{"num_hidden_layers": 8, "hidden_size": 640, "num_attention_heads": 10, "num_key_value_heads": 10, "head_dim": 64, "intermediate_size": 1280, "vocab_size": 48952, "hidden_act": "geglu", "norm": "rmsnorm", "norm_place": "pre", "norm_eps": 1e-05, "positions": "rope", "rope_theta": 10000.0, "rope_fraction": 1.0, "qk_norm": false, "attn_scale": 0.125, "bias": "none", "tie_word_embeddings": false, "parallel_block": false, "init": "uniform", "init_std_qkv": 0.0235, "init_std_o": 0.0, "init_std_up": 0.0235, "init_std_down": 0.0, "optimizer": "muon_variant", "learning_rate": 0.00677, "lr_mult_o": 3.0, "beta1": 0.9, "lr_head": 0.00576, "warmup_steps": 200, "schedule": "wsd", "decay_fraction": 0.565, "decay_shape": "sqrt", "final_lr_fraction": 0.0, "batch_tokens": 131072, "max_seq_len": 1024, "doc_mask": true, "train_tokens": 1407000000, "max_steps": 10735, "dataset": "wikipedia_en"}
MLP neurons of a small language model. Each row is named by its layer, matrix (gate and up: input weights; down: output weights) and neuron, and shows model dimensions 544-639. Each number is 500 + 50 x the weight over its row's rms, rounded and kept within 0 to 999. Numbers have three digits each. A neuron's up and down rows have the sign that makes its largest values positive.
After each neuron's rows, "fires on" lists the tokens most often at its 100 highest values on Wikipedia text that the model never trained on. A number after a token or word is its count.

L5.gate904:492502440512498486510492561351478507449550539463543603519395502499448494465531545500523453517480449515406487542438504489435607494464464526603461474488494502499512604386544502549524545488434469482448444545388536427471590495460473465503484473458393555484512427503516555527497522508527419505
L5.up904:440464580412481526411528447427480527494487572560545550475465525519545497473580527493529509571452541583499589429434488535604556426545460537493506487539517515459522514539555520584519460503487513493429575487509585514496451538513568400500539410574447505399454544492498499532614497506476490450
L5.down904:464534462537454526495545466434479467507545497518540575522541525538493517461591452501477486608397451547451508487457523532466499484564541539497454481552523500457476461473634484578488453513471475537508465541459469439470524564445454517462567403516467491523481515509544484455492500472508480461
fires on: " an" 94, "An" 4

L5.gate1175:447563529545477493528512449498531428460382530484442500419499420400543497421524540493494423558529447516455595520490535483447522533539482586485477527544483487467426478585519455441461491514492511414487471470499628409430364501462484541506586518488532436510597494432416467559528468390488452536
L5.up1175:552371485500508549570505476586492463553545494513470511527439512403451582442585486485509497526500544475535571508617517514433546561566514579539523525511514602428474518494524519494626447538539485491498470489526490571481556470524475421552524497525541512509391542465487495472434523464557403493
L5.down1175:508496529615472481491519557466563521480526476507617492419563511463533476575384537569545517559519416469518448502538562463455433510444441574510513480414454499599447526466547547486464539535410548495450544460530490526593516488516546482444413570461518440520526501520479456441618563482450472458
fires on: " |" 49, " is" 19, " was" 9

L5.gate70:492470507522463541528445402498482480432474455519510492450433494432589616582567480561498459475531453486490474483528447463546435576494503498412521544594426502488494525537488454544475493473467598432525476485626535515516495491499580547506550489423500534515474436449517599597495577556472517451
L5.up70:417420462478447508528537524504465486463471513524534462504508481516513568490573580576499475563506354603508480469517471501522446635561464509538456453478490487449497466592470500585500443482552494517573525487542534516509401446507420513497454564430539501526496585455453577568464511495486392429
L5.down70:491534540552454599469468547425512479517494521495533507468432427528377555427456599420522394459550536561469497549484568559386479477475417455576480421455502441457575431508487445522454458547523576479533483493494534494527490476495502534561559479452465450550516443479518484511499453550514632464
fires on: "\n" 55, " |" 16, " " 7

L5.gate270:607424523493435514547469373547520494467463502441607502429520510506515575378492477505482502562448522511459462496536541461478387534534493491507459585529538534450468454473509420514503405487447558469578519524461509424459559592523595490490574569546423397505548529511484590548455575539534660516
L5.up270:498495440452526411518494443424441445478430593518491427511586508432409451531575500465581603372361513463581534531471557520574515534515551391543477554441484445510510482446466540535470472461550552536502493538496484436464526434501502537476471493583453484434437437531529615527563503504488522457
L5.down270:475535562483447555522476492548530546502494424411579632443514469530565489460433498483488630622628547465414447488531497510511471451489493560459555514583565601481545475520495436500421462537538514460499513446581489523502525474498448532543545496475537546528587528392481407484467472561515552525
fires on: " with" 27, " and" 12, " by" 9, " the" 9, " |" 6, " a" 6

L5.gate503:428494457496465444474591484497550517517522502428540489561424548485504529572603489518480422548582461451424440483572502433433570474422486589495459530510430453534439548449487466483445474440444530567386526498401493470579516440536505471450449474484562601581472562412537465588529404507475503520
L5.up503:477415468488545414427550535542468518408463585474537479447383520483459579552506492602566533481541514551494522496552511602525431554499549457560546530403417489409476566516531562541443531513544552499520432503464521511496470508579504474541536518427552468447458459436517588579517422439522504517
L5.down503:552524473467473413544464496476483499498436525497459467504555540623494508458516535461559497461471500491498571543450555471534514415521477487527370592471537404538500456561484506495573486560493451539475540464465476473520507456456444446404479504577490450569503474475388475540520423513453489538
fires on: " a" 51, "'s" 16, " an" 6

L5.gate1134:459544564569456559457440493503529448538471438525489490494527453527446543442498483492516503476468598421438401428448433612538517571459401504605518416483501474604494468499578590484526460438462516421448474424591519608508494441533518472511505484488546439410591450506559566547518526437532560444
L5.up1134:419464581529506506496406516507482463553489520551429588457536554489582610531540463525413484600466519556465525501555479493487557534466541498553585435593473538523418488483492552528466471503471508519428518617589526471481472557615420471403417457539435549419536556561517530676482543528532404516
L5.down1134:481449507541418548434510503492481481580556470547542492593449415484469486467427496547518589419479483495464479441432410480529464474444485516502407488382526494468417529461505502576499433534463486535573470536543446531558471484488560559557524563427471392535496568548450508441465443492461658391
fires on: " |" 80, " /" 4

L5.gate771:444492552481496467565524401519441423599465617583526537458475424413470555480512500507501446513450499507525607352558464454435515427488487400444516430494481528604545440463455496460493640552493531450469487545423487473451479557494533465449525514524453532562562453464494502510564451582518544547
L5.up771:567510519455520530492507465483499400532523520482583492569504470454404627537494572472513524501465457451475475504524464540486547499582552501566480563463549591448513456438517644494501460524442517451476421647482558497475453379508441447404550485524568504486570528462468536480515482482554490489
L5.down771:460487420485472529587488445533443540481510435479493555551548577462599599467550448534382400545477577481400539554458433504543537439451485567490514597496469457461484498451474587576446550525554419450496487553429487481551471550557538427447510436494488490444461475491517514497445500516538471450
fires on: " |" 77, " a" 15

L5.gate539:484492476479439420498539513551456526492520522502549442473521431442427488589521541597597552549533503638535468504453534518516438564451488547497619444519561411526435545461376511503470513524463512549464560523450563460542545459543530496520527581517552452484568501541534571510520596567449503558
L5.up539:518459551454480403520498511386386559530473454574478503436442427445525561602474480526534469497510508629493453419491475531439429480488465507460464513458578416495476500424522436565489531541493548551523551535394459495503542497532442552610493549508593530479535511470521472519550547571466511518
L5.down539:409564574472375524423597509560588484488464431516507476533529489566581515510524568505454529483484563479461420501526549476517452496498533617500444529515475522517492565455636433519504529502463530494464524536463462496432451506463472475520543488470527438535505454535543454415443453431566528428
fires on: " of" 25, " and" 16, " in" 12, " studied" 4

L5.gate210:450577416524468500512445417456539373445535566474510448484503468443496496458457471433444509535486480577429411550459512568453565411464627480476562494603508557564618505464490455420531577568496600450457404566495444514438402511611488475435448613471477595560488537420445520496513494624513477533
L5.up210:460520410533576498607459458504620378493529545488471439471522508523531577488511555426444546572492508492468444579517524563483584471466448468463539425465496525507537583503513454486558476550517479463467500456508444430477467551509518571441537598431499513396496455415502519513523527497526486489
L5.down210:604445433566485567503532514599422568439532418435478557503360431501550586544450563587580570504469470460560538440509473486545504628589507507554468497518538537430531538435565512525471584580493502522527521438481573536513571605465622531504461479607546405512476542447507525518525440492496472553
fires on: " |" 54, "\n" 15, " what" 7

L5.gate110:440512452545571548389557414541531466440509509482566580489445359443460538535499521403432414450476506457450459523573512469398511476397535487585550492498427450510436514492582536493454563492379476464508573422562534551549510513475410390533575541513529415449536460463542506512466473507509531506
L5.up110:500406532499594483393501489580461530527511458474508459529583431440547564554479570443454456541499514458476532498568524461486525559581533481574522502512627501440518519554534469490523498544480591514463557523406556507521550440428514515472504527557530543531551497543559572540513484506445615520
L5.down110:539563465527575495431570433511444418427559556502527526503518488480522480507492503458488657558524438561499486544426462512430504472421446581502426439568491585479574474554521521516382506537435476442528604514435459519429576516591438535502414434468482570589562513447486485414536464524514531503
fires on: "-" 31, "=" 19, " |" 12, " days;" 4

L5.gate196:512484497480453547503461513467447501499488505489512613491530517530439443400547494539474368516494553482533465531498514462510469444542502429436500515462550467560483571459496425526570456509479492483519434428519557508504517465436484528507553576459507406518353391581488548425457485471432509438
L5.up196:459502531394369502574538514506551474457428474485503483527429600553482450468551458522451457572493421566513479469549456464489503465564510485543457428425520485601540552508503532471511582405498524502508570512495503536441469432402564440525466546528447521570489574589476487580606457470552421470
L5.down196:528488506480503516444570470441522465498590562542543479370491510538398494545512543600495685541493503515482476597505413474572556553530478479477452487481503545492490434522408532579521549548489434464505468478464482436571542501565465467445475520502520484498507500459432535459542545479459469521
fires on: " a" 38, " one" 13, " an" 11, " first" 6, " popular" 4

L5.gate1102:498513490580387549591476488546506484538423377536468431564405547573480483443487459488525651453440489484523510401425622427591459526503493535473561529420486462393471468496503511482514552468421544492472457493495448498610466492420637478504469417545471474421488569520535512579438567564506448645
L5.up1102:402595493504527535542493470487473439517458512465458465484467491514540570473548567520494548519502602536524430530506513392466464437427512504467475549507496488516450622490520489476608496543436568467491567422466445586495538624532461529443563503513555485455558491445479476483423576545473447491
L5.down1102:446479478550430476450445506521557560560531493547517529413567466512474524547458515547443412498496486480450522521509460520474463579558390555570488441400500527465432342517475524517539507486499488580437579622602563485503467452505468555454434443467460547550557462535520478552510516449572587465
fires on: " and" 31, " of" 17, " about" 5, " into" 4

L5.gate142:509442470476545571540479512416577424470492485575465489481443592466501422495491497552481603523510496614465479474419572462487488514575513605573418552460503451553457539570488486356531491574571432501413531517427435501549591598520484514589486568508468545547416548450489482483538506530438461401
L5.up142:568585466463469581567460456458554478518567469606480454599496525507428532416442538602503498492423587479531341499526514484493474463509438472481452609462584512408500575625495543505481442514524606471562452448490473487508470483565424538458527523525439475450507504432468430451573504612495459567
L5.down142:582429505637524526486509375570564466522469547441511503592574423533512485479491497441573578456541529506575535567524478507485467571510469534449528530440592482511451473426511527533468491517506448516505506459551463438550546426480463560438425471488533488498535547459495411522514523404453495538
fires on: " in" 33, " from" 11, " |" 7, " to" 7, " at" 6, " I" 6

L5.gate183:449488502569385535510458520499541504509480405518465470521539431527523419481509499425453438580593416447491514379573440512527445592499497445448490461554515477518526507382509542467534619498452519487475465525421564477473507504529446529520487459437548549513500440499510516504517568542497445558
L5.up183:510411462531505482470472552503484347485504479455490463486455446484533543473472484485449479567504501523588431470520416600520473489407621415475489448531563481494557582466445460540474503511478461511433499358462627473520530479545346427520530467413506505576416425477531605602478422534488418570
L5.down183:599499539499549471509486484521470410387465480441569574490474643490437526432508387494492556492419484541628462477502527502474510501438504499436435423579441498397547532536513519537541532460516510406525481462457495496468526436501440459530559529489542489527529572457473455599526456500542464465
fires on: "\n" 52, " The" 15, " the" 8

L5.gate492:466504532594523483538529456530524517535422610516427475464478526441443522553583419539540475466480458430447499489624486510547484474487569491546449486573575480497491532594600566523484489423502586448553481578420504521617533499414564448471499467620477545560528515541583503550573480536577508496
L5.up492:527373483474541504502478594644509549497585452447448549415438516430384519549441515545466526538519550455492494457517487430479468552499466486577530496372499492477502508510481570496476537485522491500469430540522517407508487474557472529447487532497544495537553620537400507485564500601606559517
L5.down492:505497534446545435564405463477561500526461547401568449533488508537526491381504431462446495552426508486440577490380431489571396435476562529574543500500487492497505481499524542515561519438536458473404512390423580612515484448483515574516584590502472554496603488452507514547564474535477423514
fires on: " a" 86

L5.gate655:477564506511525582381476453551538460537426542569403461536527455559426480517512497468514524504420466506455541480568496482465516458498568524463514505549482518544472521532492491470510475521470523433557539478411584484559519493486492494480447560415403540445537507376476487464500426481530505500
L5.up655:521482421510497455489552512506478495456524439465552546418438482460505564451516555514469508517553488460531490580534595412470489432507499409481484503448586574481468401527497624497562471462483402450432541484531502482505534429563477417544494480494526477573414509485559440536610472511535496513
L5.down655:512529579505449467499456441520558479476624536493412471425503594488518406540611486414587591483359507522525519537507550515384480498495412513446551536516637565551435532470453555452372510472517540525509506504475367414445505476550524500440461473519506420503515516540519488564527550495501473522
fires on: " |" 53, "–10" 4

L5.gate559:508519525480467493492495448576492514621580542588588530508508529512507511436430458582469469515500483486487469403454523546486496535536496511491459462472384458516544470516518490548432491572309507502589543522471486515464542444580522669456593555494414599461550482532508526524506524552480595561
L5.up559:517452538567508595524506477541494450541470580460456612486518591528530456513508498557419495410479483458488486443481444514439560490462470461504463436523437447435540538497471464533467529494429497527576503406505579487400482454563495582386529533559500563484573474518450543626504482468541596536
L5.down559:471483474607496504527432568460520398437477461566477478489562484562551464497406531565507519520462442476510440591547528469469485474468403438457528498534368520574621510471581448544531495658532511546502513507441443510437479518422599464496554450497398539478444502527489538529454558513488499393
fires on: " |" 75, " a" 5

L5.gate276:554471432470461567562489456486501448569511526612503332427424451537625573541521477411541504496414502493551513546508493455497510473564530546523485395473474579474529476496500510494451503538419477414446458485546529494496531467617514569591439598523488514609554446572504533508466473598433558527
L5.up276:476556519505464439531537463623489430528556571543447508447512483398425498464592471514418449486482553495425506557502525494528554557507454474403498528452542514604456525511458443579474507553541554467578541369476467510540542535546579527450456503480522553415458522515546477521452524465464563516
L5.down276:448538466349534519564443552471523497439525504493503568528607487556529599505464539586487404464564515488482468476469548527499466576477545461505530495490526575499535509547459409492523540513509515506554492455576465515472501460367581514597495464568526471455491575422492434416491548556524535437
fires on: " |" 36, "|" 21, " and" 9, " against" 5, " hosted" 5

L5.gate687:392562537497503507445480448479438453569539611498435469506511496545506526468441532482492460512465515533489591502508492498502406494519466449493554539444470495569438464540461500457566531672494497405587563410559463445554444557528505514451494569502556480523535490466496505509528452486462436529
L5.up687:516489440499510561558484497435435436482520512469551483497487539465450514503484595461499524422378583478591471500531509533433487526577430506542411505494496528579479564500536505558567449446416376500533488440503493506452448491498512531541517507523478454447458444532482506466528546465458584576
L5.down687:495637566570463521531472507509463527536523456446459549481455550526556388475508557519456569527533484532385513513448414555436465476483532497478516517482505543473513456547633510442469509515498592528512441560452619532532529512489537450551453556513544481483545530511479433469497487505492601454
fires on: " the" 28, " by" 20, " |" 5, " from" 4, " its" 4